{"n_layer": 10, "d_model": 320, "n_head": 5, "n_kv_head": 5, "head_dim": 64, "d_mlp": 1280, "vocab_size": 16384, "activation": "gelu", "norm": "layernorm", "norm_place": "pre", "norm_eps": 1e-06, "positions": "learned", "qk_norm": false, "attn_scale": 0.125, "bias": "none", "tie_embeddings": true, "parallel_block": false, "init": "normal", "init_std_qkv": 0.0208, "init_std_o": 0.00465, "init_std_up": 0.0208, "init_std_down": 0.00465, "optimizer": "muon", "lr": 0.0133, "lr_mult_qkv": 0.5, "lr_mult_down": 2.0, "beta1": 0.95, "lr_head": 0.00855, "grad_clip": 1.0, "warmup_steps": 200, "schedule": "wsd", "decay_fraction": 0.595, "decay_shape": "linear", "final_lr_fraction": 0.0, "batch_tokens": 65536, "seq_len": 384, "doc_mask": true, "train_tokens": 330500000, "steps": 5044, "dataset": "wikipedia_en"}
MLP neurons of a small language model. Each row is named by its layer, matrix (down: output weights) and neuron, and shows model dimensions 160-319. Each number is 128 + 24 x the weight over its row's rms, rounded and kept within 0 to 255. Numbers have three digits each.
A block is one neuron, or neurons of one layer that tend to fire together. After each block is what it responds to, as a language model described it from the Wikipedia text at the highest values.

L5.down593:147126139156075116153152144117110139124147124116162141124102130126126149156111134163107125141082145116136125122134070122168127137140138094109090130150119161109135118100103089141141144138127129101127145117129152085129069104153129124153157108108154080157127145130086155112162135079132158098129161152115148141142107123128144146080139124066107111101104135150129105129136130116150139083184160116160125156158134127117170094099165137133142155130094114140160136113144131136148132167157131
L5.down732:132123144133111119125153095126172101119126148147166162127140128090144128121158129116150155137144145131182093143140097131149145113105132141119124154148159077065125109142117109097095127121141148126114140128125137158124136113085105067119110109114163113137113127104096097147149170106136111159143120135155110125143145112091087092130143085148093199160129149160101132123141126169096140088158068139150104096117128150099139148108117105178115105102143163114164187155149124158135088127141145
L5.down780:139138117159126113110132111135113150151153171104133144098140143205147162154158101137128118187145115151110082099132122135131101090122133139065132088097118155096157107112072153116139089119148123113165163171109134131124126086123158156131155101121183149129128146153129089120137146148102145118113117120112096103125115136101107120140104134115093106131106128118119104093132116117113140158123156150143117093146110100120097118087131145109108127119141138161123124136105127126178107117089106
L5.down790:139147087163155151136135129167115128107136156150116137148100125144130140139148115173176079111131132117149145097117109136143097115149158086120106167130116125108113133132123118119106103157127165138120101153117143155163145117145102135134089059103128142078150064111148115131134172151129124146125119093088115134146099131087128170141137097133154138145119132158138145099162124121107098193111108100131094154181158055141152114158151114140123111084144115130113080101157107078167143110128139
Article "an" before nouns. Fires mostly on the word "an" before a noun, strongest after prepositions like "at an intersection" and "reached an estimated"; also table pipes and rows.

L7.down37:110100132140148136141127148094117135130149084158086141161097103136128123153097144108121161091149165134117243129080141122131116145089109108137090124142146144121158129116094104123108145154144117100141107133130139138147115196057144127119107132134144156140075130120137158101109152150152119170139122150136123112098148121143119120110124146141107112151132151138124123130128063135109123108147144133112143134139115125082134086094148134135114068130149137130094140148080120137134162119120123
Sentence-final punctuation. Closing punctuation at the end of a sentence, list item or table cell, such as periods, colons, ")." and semicolons, often before a line break or heading.

L7.down300:148137135113108132141130107150096149119142178163136145120111160140118110114124136133142129178173123099131105110128134127146128123147178115059091149139095087110111125114084094129120119125125147127113120167090146147116141137121155101149140097098152098130106147126174094150143164180122121078133143148079096118093103099129155143120146174108102111120118130160120133128146077098123137128171120141136148115172077110104112113143114123128132147106126153162111157111082153148170164094129133
Article "an" and trailing numbers. Fires on the indefinite article "an" before a vowel-initial noun (an attempt, an homage), and on final digits in times, scores, percentages (7:15, 54.56).

L5.down2:147117158137142105171107183109142099098126119181107143174113110173116109129139190136177102158123083136165108096141130185134120125085128132145155087160121115117166141120159101124108108125104134095107108129071115118179130127094121140169125104134117135141142153138136148135144112136131099113105164143144123171131158137109133124121129159117128136136087141092080152090118146180110111109160108133210166161148106121143135151109128137111107138144150174122124169090128073151107128121104144
L5.down50:110149146112100133121108136113128175101150143149162152107128119084167126123115131117149138116136130142133238115093143159105106110150079126174127098112086115080104139133114108102131118143132131104099122118132124133124069136133131076146138119126135088149138108109094153132108137153087142138110112141086144156134109098126146119147091118129114115160100124159151159129121138142145132151133138145086123128133136168123150109115136169175139106108135140129139124118100095136143102142086144
L5.down357:100114148160124160115096138114178132119097096158135126139145107154149094150125123130160120136094126177149158139105138171115093130086111124149142090096105143141165148116120101102125116094082136143146145090113135115122123141078143122118108196126098140148129108061101153127165096135159104124152153121089129095142134127158172100164162144118118106115115167134111127108123123133109128115116136114137183110093123134178127139138147202152115140137135145152163081147130136145141142136109090
L5.down1164:093132133129083101094099100104155148131126184119155172105121109107101118171118114123192107100130158159132246129092150118131113105160111121138124130113086135118103119110134088142130126175109129115130123112114134138145130134086136133111133137100127105136140102074104162132116139134147124113108115154085139144140157098139146130135124179120108133142130116173140126115135133115142121127120105117170135114131117114135136106120130172191117106132180130121136164142136108109116133126089119
Paragraph-break newline. The second newline of a blank line between Wikipedia paragraphs, before a new paragraph or == heading ==, e.g. "In 1979", "==History==".

L4.down41:115056151078155168154130105129184159112130136130091124117111120088115129127143131135105111100114133127102199164125103128142119109134133144147117115106129117148116135106148112124176132140144138110130102087115140112123124182135118139150141124078093153136128150136144180095136126132157099086131150165131123130091099164131126134102125155099103106135109144145108105109115136144152175154140111140124139082104135108130077088116096144133153114149144145131106122145124109133178142137111119
L4.down187:112143096112104138141129167103158181115111167139133157117153076153152106133093138162121111140097113115112080102137135108138143101136135184154100130149181103141130143198148104085124111160169123122126132167121136108157096127120119114160144152129118093124139121130115130119102086132127104122096134143118099138203102119140121164153138148110136114120138152116113142085096122100177112130073126174122120140103117138137137138128100104100154130070140108125160134130067105133113111137101131
L4.down209:168131136129063079145095126120116111139094083109158129125123151088103158127151140137170118129148150085179246126115152121160077089159156143162134140145121143130133131090104119093132174115143123141108102099128119152125149144104123151135133096098131127133058115111157146110167116101184132136090158167092117168114129112139120135124128115125098132138093120154158132118109122123150130146149110093156152162181115103140088106123118142115142136153139089078149098128102127116145151154095120
L4.down215:089140152165144170138153137072177156137155096147128122128126138147137103121116156082100113130128183163167140144054133149077120099134079157156137098126083105159140155142134111100125163138129150135176101101164152124139116123075111118139122122138109106099117141101151135130127151110135111104140101098113137153128139104108086150139114135106141158173091121146107129176146121152124110128112143074124116123118168140147116122110166107177145129101155128142144144124118062140107124118191114
L4.down250:160089160119164139125113162121125084102139116157120125129142139166180076119096151122135091143122097126146093087126181152162130143127105056128140134132094131131137122189121120163137102168137113140113121112084114085154140084130121139123130157131116130122116160107125149095135123135102103143158165124111106151137121147106117155153142131148149117118106183136124116110099113126127088122120173140178153134130116147110112134122142155160127112121108190097135173115107136153099124119050134
L4.down379:164130154070087125089114101090114096118114114146121117178148132086130131128126111187133145109115122130151160107155160122109164073162141127152147100138098126110125123092160141154172115098123097106077106158155126090134122128164132102124143180092135119123120128128149147118105158179104159119133130167125144120069150151094111130143125146066084083102094122128162132130152103167141177145173089131142118173111114145103131081164164160153083126161141136155095113130102127111129124118125124
L4.down502:144122115111101143104136107172107131128138089081147099112094126117073121098111119153123118138143121136138154160157127120154146088136110121142138097134150108116096107157147119055155132098172103148135150136147095117116119101167151110098111111127085160127110127124156175150138155104126128162116127148084133160123093130109145116136155122075151126144105106114122116083144147178183133125136115088169176139093108134084096121157105128152161134109109125142087147080130154106122146112093137
L4.down523:165133141139121113115125101105170110113101113118179130126123129135102151095125182099176107108158162138118191135136089103161105083124096142129150141166178111096124088122121091128144154181179143121081116104121156172143128117112142105089124140147155131136155115114111131103105108170126146144075119147104139125137129093141070113143101129103114123117151165134134156127146138164118135105142116132098168141104153139088144133122138104152084060124132155132113132136148122147106147133104124
L4.down676:104126117154116138152147103115147107130153121112176127157121128128105141159121153131153109121152111159082128145130172126098137127180134115147110150124083139128117121122109108138140144133084134109154160121139109141095145091135103143158127127088104126141131099112104152075117111120081103125184159104134119171109173157118121130154184118132122126115125118086079092150136073146121144125118107160115151151132149090129174064135131133109136147132129116134134121110165069111115118176142143
L4.down738:147151163112135157124137096120101169140165131107143118091111144099144144099088126109109150115122134146145124105112151120115142118099136114157105106145099121126147113119123120140155144125108096118119161136108139090156097085121071122127152115124078188086128140127096149095102155119134157144152150147093138148150137151087121150100143121156122100154093107121156165173125130090125126118150111153128169105134189130133128093194145148153118171154097120154133118156131124128141152128181123
L4.down815:117124143108097108105121159118146144115100122142140129146151119142095129107140096132138159108150157099154139132151185154156139100084109092168123089124161160120114158143069135127123109093139123168146117142125157138156124118113178113105103143107073119123110111117115114146125141099112139132142130150131157144111123099137157177078142148134137164116134161121072155132131174146134099130083181114120149125160150120123099131151140151136129181154102150104084135106132150125108116099098135
L4.down833:123129096132125139126075152066143037134109114098133179168120101121124137122159094165145098138139155141122159141110096086139110163122098126144125147132154110137119125127090116140125088175119099154147093123121125143099116123120135126114131127133124119128110117156130139135142091142145145155130172120108103150095070114126143153143129182133104149151130132140167084092094145127156112168143108136209152140105117137121091127088125143128141096122111097201159124060113113134124128127114109
L4.down836:116129120105117120110146162122079133116119191164136109112091116128158148106152118112159108131144190143125140157118128135095121131148080143191142088149111105105112112158102087117153164145115145116094125140117141132135082122168109103148134118071113135157121078132118145115091140127134135147131093156084122099144087126119079125110133146145107109114143091137188105143117156124087135109099134156128151143131116170146118139160109138127143118120156114123140099130115107119136117149143118
L4.down964:088132127116160143090139100126132185109122139172136153159142121096136155113099122113120145133137108158137200143115133136129129127142112112189149078122118104094169103102118091106159146151129108083110112147104132103126123136147144106114144165066151144144110122084111171106105156127091121139159110161110154151098134135155144138105126125158112138129090133169126129114149112157140142133135142152109150111147147121108107097144144159157136107070153147130111105115096099129131135146146122
L4.down1020:088141128139088140124137133105148105161132111157139122120107106192154108135096161135138134137170096143138149140140138156130110115120131131119123113134093116119096120173112110088172138129115137121132121179127069095114089115134131135130102144139131177120172086163173146142124139170105099107117111133135110161125141098123153116151123170136155149125115121106116148071130130138157122143127128167185163166184093123160132162157128141154115115149118157164130137147102084127153118111072131
L4.down1254:144137118154126112116147134129129098104111129118063127161127144108083067100117169096150119143091139144165152121112130150142144098120149076158126136118129160092097157161149123138132118148104112121156099141099138134122157125150147119113146140138130125130109125086133145119103102160115095108138095121131170160110142138121130134100124179138131132130098107114116107125140087154116131121057143135182146087150133108117119131126103127139146097120132172139096185127130144172095145173116113
Clause and paragraph boundaries. Tokens that end a sentence or paragraph, chiefly blank-line newlines and periods or closing quotes, plus clause-joining but/and, just before a new section or sentence.

L4.down162:116127162129113098118131122158103132164108110153106115131147137119134120099140066130114167145148175113107087110165119127139093104106112136122122114147128084107100147127098199096094126106168139132103137159117137146157107101112072132158187169086136126112133144127097148156179110084170183133142127118118145152115125124114149135145133125144108112126136133142129095141062128162130104134104101125147169185133119154174127095117104094148100145103135148123158126135155145088138124111114137
L4.down180:092124095093100189128135117146154107108133089095180153129110145201167137148117084144099170104141119137092126139096143182159092171120101114125141126160099174132112122087117176102102124129136151132126093131142135086093120124152098124144141142141123152132095107111130128114136144107128141116152112133165137093139118127142187158139127128104130160108127119163097145115089125119143126135145139080117130104127175144104180174125108127117162154130139098105143141125149073134132092094141138
L4.down399:149126126075100128124096141118144151134130152146160100130084147158174104120095091116147090098133157115133170115129125115154113098143087086108120147146150110162144106126136088146161132124127125124111119093121145113169130102097130141122114127101147146144124103146109146140143149140117155111098086143123135085105107124106111110122167165101138118087132112096131105123142117131131128135077072116151158140143158120134072149123174131161149141131185124100116152109140131091109122145149099
L4.down467:117090137135110140161093159114092096141070074147157118132145130148121145097142081142145137150125133149121136108105143123145132098141174157061171099151151129123144129130176121121141124136142056123148131116147110103118114143109116122163088135094140107112144145119124123117164106133171150135124132098111110118182136173144071168145117118126082129138103116127128123109140137145142115078114116118155108177144164156129119112093150103103127151137142134141157161093139154105145115107101105
L4.down498:172119169124101070103136157104129102146127100132141128099095092095151137104137138145176105113116146149142149165140133101143150172153145177134131103149151114084152098127106121148137128128105083104111085172146126135129159084127130133094132121110120147144113119171120104092111119103131136158099141145128173120135094151127155173132141144146136124128129124076151094115142122102124152106147134134097132122121102105190157166191110123129086102130114111124119115150090137096128173135115108
L4.down530:090104096093124101176145096167144129136127108141137117121105125138150138145103103135144124131161120100112143166094169108136133117165121124140124183141156106173119138105134109127079138098100106157093144178115182090092122157109118155125116094111113168134118101113124144109110151139135160117144135094151120123139120126136156175135101132124085144157118173142132151139130144148130134139133116090102124140135148175139181148183105095095104136149115096137109153077130126137116090115090103
L4.down546:106157129161131110142133110127090167101154145148184139127109146178087156138129123167095122146132128137149080143121125146129129128114192109081132132139118109111118082137123085113103105151134149082123116152107087130129129100118113124137148134115155108127115138130112102129109155171127135140162118108127115158128155136131108114149132148106155106138104133121134109117092157121111131146127173107127149123159139089144134119141139107167183130145129156119156129090130137115168106100129138
L4.down650:164137086128110131142148126162137099111116101105134066165156182093155149106155134071117110129142110149076130163133124155098119140142108087116138144139118127112122137105075112099158138159113106101120122107089141144104144161129108130125110132116118106118152138131123160084118129106150102144158115170089127165112176141116137086102114142090155145138165125116117136119105128124123121097068139125150174160107122161150129118104169136158133140139100154151114149145132141106152127137094123
L4.down654:154135142093159127105126121151079138119139116110126153147122119149128112175073122116113117143083147135100140107104121130133146047152125139115137144138110141125155115076132119125095146138141137110128113089076114107092120080132148121123180100157139173133118123146133120137158137098115164135146105116119142110095156125095150139153156176093135156145111153067141145132115088124133130145167146164147152177105101126151110121127135082170109177121143130154115146133164138141135100118144134
L4.down761:159119117125147076176162090159117102162100169108156124132116104121127117148150104061119120148151124118132129140115098129118089118079097104142155138119111143106103143128111107162112130124101126104141131139186121158118093122111107151125144129132152129094137113126148111080155112106147167136161170149097158162143161123129148155130134115111168138153109109141132110152129118110163115128110136109147148124134132108105149159141177124135117116148139125117146131110123133106127152104100125
L4.down771:081145137101124163161082113145180169143172140103151142140126154174131150150107134148136132102117064142100105096114101102115089126157141131129149146118083135095168096153115131122149142109148104116139151144067116125164151127133131093145134118113158108092131143154125120109142152112134140157107138129120163150132130145160110096137120133143160091113088128101141124102044140122157112120125129117177123138118114104142128069134133184135130089145110124126173144101114148164168134110097142
L4.down844:117150132081145140116150119100090106115142107164115107143150133092140153145145168138123174129129145146193079115100119138115115109155160136140136138094135163120142157096121130131140116153164099124113144096115110141170132101119092132129118158127137164138131151103129130136184118108105119110122134136162120108113145171146152119124127134088110084143123130104115124152165105119177143118105170108131053153137104130133127129171123130150117095093135121107173124081177169125093118113132141
L4.down949:107144131158142118112142127171162142178122098167137088141118124101106124099142166136119136136166107149080131072128077097139131145093110143158101116113118134110128113189142186136102168142159102111144133103143118104156129148131141121129152136134148100121144118133128116152155143104130113113126112153101127117115132144117144093108126142092113116128136087130063118126119114103150131141086096096118212144150129158096147104136147129102093108121133135126144124149176117080142114145117140
L4.down994:100142113141125139108129143072098127142124110126094135099094161119118146142128120109126126134103155089123093121150140175127133153141106114112141161111120139147112155081100145099122156169197087143091128138134172113076075110184141135154103161122136132141125126113147154094189117142120135128129122136179122172150132105153122127109142149166152128137109117135124114118101136111124135152099110124108123127161101154103100143156120182135155107084131132098146154103098109112142128135147117
L4.down1057:108141162126111109116122107082080128136147160137141156097150152133089102164082147168137117154099124137108134087104073146126181119133152123128128095152143066130142114110099140098135113170167194115123149134138110139116143131163106157121110104118107141104100158134133102147144147165141114120131166156134163130106135122053176160129119108095167122119142123087151084106147112101148153127120095113170121144101139121105098122113122149086087136146164111144144156109108109145185126114100153
L4.down1221:140144080109103165124182123117124146118137167131125084157119166161127153140131105140133122159087136129144144091087109141129076093114126168110099143182142137138155148160146123125113142145110109114138141131120141166122133126131154169107139142157133138173122116071151160100117145125138132162122130120089124134159061092089151142107096127081137111176124109160110090102140133085143155111126127165083165117176089126137121131118104124135131115127162076117182132169126157166112108082141140
Indefinite article "an". Mostly the article "an" after verbs or prepositions (made an, was an, by an) and "an" beginning words like ancillary, analogue, plus some table pipes and slashes.

L4.down170:107135113136112141118104151167140122117124128157104072121119143143090135116107088107118095177147089187142113109110165173119148127125147096152118067179109103186106129107086115111138101147161114108098118162134122110098132123112134118093140101113147175097117126151128149115142113128104152091161134165101114101177151125189134164088116118123150121159144142111107141115100175185129158125130088136120159127085144194136100100115105119149103116109138128137116159139127164111110113127117122
L4.down175:131146094135140146119169122122128146150126125127132149153168126123145116135168157093120139171095157092156067132140111156163139099121061141077090105133142189122125143104147157127132129116159129114165107121089124119156145106117111073129100131113145128116159119104163127126140144082073113096129102106110123137121105135128146122152120171084139152127109161122096110133130149137112126087136090123154136159153138141106106080101119160095141162137106123109129146153122128132087107134124166
L4.down223:136137143141113125190117137121131061122135142198122102121112173134108140148106132128192119083115140114117122126129145134120152135123141126147174092131131149169132123142125144162113101176060137101160155093086109108099132043104149159165105094133109144116152140138137129129174123095137094133138078161101111109075157150117122139130105114139126128121146129118149134119095141114137091129147119124088161108098077140130132144141121125099148152159121111156149157072098141173116121131160114
L4.down262:139163138130169112132135153112142099074179154115142055096122176158102144121133157110122113123108097154093201136136084100166096079121156127128141126123068113129108127100156103142133130165101104140130122145132119163183150122133094135129156110195108119139160154112101138091152115129110138140109115136134138139152118154119132108117096142133130140175161128143137105095150131099153125115126138107134101128091094146141116116105146070132091108122156090122114155120159142099068117138163167
L4.down366:134120117161177112123147156117148133153166162101086138099169149157089096139095116112140131148130108148131130117104135093102139127130180148149122108144067140098136130141126125134103166124106128104136131108191143131136138121141084102152119136115080124156094147138129093118103139101086091114143134133134096154131082091146110135133078118095111142156151123117132167126115077126162120163143165096150153168072133118110105139144101107088134183111112138151128125157141092152121119139138130
L4.down400:179120109137131104131117147117060095110114101167155137131125144110153140143121108142141153137127138130111125125159167139110120077159147147086104132085108118094126114116180134086153126140102104113156095140128152085119101116145115159132087135109130110133082087125115145141139155144179124136147136126163097121167099142142139091160101097127103132099115130194140133107126121134161104148092129125116139139158119134122096150122113131140115102158084127124120163123118148105156134118114177
L4.down439:160100172119087123084101138111098144136099121120148145133133121153158119139130124141112126115158132081127195104155117142106166145106094117108153134138148135128113155160121137152116093157124121124154134174112133095101107141092164138155112133157126114116104096127168153074137126159137150109118129142109121090104108120141118153133168124145111129083095119125134121141134185135101024118121194143124155132100151112137115085159081137078157134126142104130150118130118159118149126108092143
L4.down469:132119111119137117104146107121120173082166112120133121167100138171092126136176117128149183137166136111174101086134151136140166154159131163138146115103131125140137114150124140115087132147138066126151103135133089161170116149114130110166091107094120153132136126118133108136155098161110095109174109103101108119145113154139150154138132124120186142168131134106142156103119147127135170109099119157127133132115082112156150106173090126126111083178127125112094072109121147145171127140128153
L4.down484:089122103107106120192149143138153096091136112158120144108151133115144152113097112110171114118151120119128157125135130106129142135080111072136115125187101098136146103118103096130116135141099108142115093101157125156096150137139117114099115109095131116137108179144127103148104143140144187102123191100116108107096068104145169153114155131122129176107148129114109146081087094122076101166151204107141160135142132151104109110162133133114114102132125112156152116133128157126125097154092145
L4.down558:137132109127146102115136132111156145135089151124145090115102135137127124120160124138188139142167144174161183130143100124148135135153116124098073188136152142092143109149195151113133159118156127109164095149123132111144127113122127108125111130167131124159136152143098148111075113072142105152172156099096101129130130094114164130143164138097124128121131110118081115111109126150163136152099136107106132093079127127124119100122121116183138119110109137163121162121082125115138121156131107
L4.down696:091108143135142109110167124142109099103115151103137139150140138134134109131114123120091131136091159132147156120116177142119103155115137112091124145100119134071153120163134187145144161131137118117152101147092097178180154108106097124151130121113107135126183131135127142150117118100148109159154143159121108123140106112166131162115102126101116152125127111145133130096132134162127147092126154114111087154103155152093173126123129098128128179143141128129119105126123105155124107101127158
L4.down747:148123119127156127094189108151113126114103111136166103130113127161144110138111088122151122160162099104108098133160086152158136096119123158164135108126140113144137184156133110143127121155118139127117114124133099074156178092118118107105093170104104150140138135133133125094092122140115085136137103105122133130180136118121136082171149159136114173108159138157091089063121175107127136141130166182111168139079064109110113164157104153115105136124124124099118126119091140116121125084152117
L4.down800:153101136165148160059131118139117116140138124119149157072092101084131136098158101131181140121127165126118138116146169122154138082126090102119166116156155149125162108144121121119149152166117090161123131079113138114150161085120074099138136117131140138101110101114086175111102178096159114157160163109128073148151118108142112097108128175161121101089112115131142137069144139129123102138140104130093128108147129145123115142145094138146151162145127131170120113138141120121114124125136149
L4.down1010:128161103101111112147153118151129125126122173181112137112135130144157145126137125126147141118103155138103124155111085118183110121117147102111143072143153151128143111184117100160118147090113160153144124159122155115132113124137108137123120132114119127115127148129110143143089151162098123162119162123114158144138156140145153105121131084069118127115134154120116189118141135161141107109145149118097128123127151126116140092083063121087098147088172111151121142133102095204135086133157109
L4.down1164:120100136121105127102128170121127077143113097110157129137153144107138154092136142079089169144146148126189134090130128088095142131122101147078125144152132110129140125143155150135104179069103157138124101101104131112120139144091165095169146130144106162115152121139130121133148149152122135126144111167118093171143076159149123126116138151123111115143096110128155141130117144140107123094128173167117140130123130071089120138146099128069141111135164136116135134118140149131141132177162133
L4.down1172:108128125096144180161095140118131095110116113120116131127115110107149110087127180113091168133110156166146112114136141104135131092130119176112148101154153103144128169104127125145165123060154131128073139107108175119107117148097141204103082128103137105081110135141171120111125113140143127118124118134127125148133143140096135163134116107126133136164157159078101127113129115120119135123133111176152155089114143102138102080094121089147128181111125152135120113152121094134074124141146109
Prepositional phrase continuation. The word right after a preposition opening a time or scope phrase, often after superlatives, e.g., "in the world", "during his studies", "in their history".

L7.down830:091129135095077180107118112110129092100101065122127135130164170133179142130105124130132111094113110120099089148139175186086126093145126148159128141111159156132159143103135117096097110161104128150141120162104131106127155121184094114113153147127138139145101107126124109143085114153143058135145112116109099141132114105163122117125128153139079130101117134156157100125118154146136153107111135130156126083113100089135096131106135161103119156135095145148097108124096122134129151153173120
Article before time or place. Mostly the, early, later, same, new or current after in, of or across, before a period or place noun (in the early 2000s, across the country).

L5.down73:144107147138132152146147150122157106133160153141140100128120061147119146109111126103110148133091163147108169076154151137141112130136132151146134102172172124133115134158177111085117124094120125097132087107124123128154122143135125098143128139126117111136091151136107141152124109133117115131147118116153125128141058109128143148140113080103047097124124145168106101097167119151111159119136140093133126146129106169148122108145127151105138133109145138119131132143138146135115136122132136
L5.down270:114085124117087130172126138111109088121135138156190136192154138090120094102089125149111133150116167093144141149190103117145118081109123150145132127072110139093138146147155077154174117102144092106150126103141131112143081098112096153140132134147112121144109135074117139104103136143103130158159102121113135136110116149109173129154091134102161134123141152157144156154151157172177091127113150102137130160135134125114119110177128109137102176171110113093118111098093189135132122086139165
L5.down390:157135121119114153080130171113131114092125087099137089145151143118119135098163107114142130096138164137125129148163144125094155165155085178136145126072093131101127110119160095117103141118094128095145107081119143067183109079120158132140129143151099161124154121132130130158156131176178132142160141125156122155130088086107115121119120136116111130124108150166120115137156110130142162122096157139149141126108105129112132120127121125125090103107093153138094111160064180102152152117118158
L5.down886:136088086157113134115144135133183129142136164128124132140129153151108113111130114162135130119102177118152161122129107152110129148109122128119132164144148132120120111165140151123163114116064084145115123174136121136176157099150120085111095156093117123203105124118107109117097145143116128155117056124154106136136126127137120117135173141132131141152070096141105106126133134111131131116132110124115083120074120151135111152142159115120105104109104127118121135172098168122191121155100156
Scope word after superlatives. Prepositions (in, of) right after a superlative, ordinal or "one of" phrase that name the comparison scope, e.g. smallest town in, 26th season of.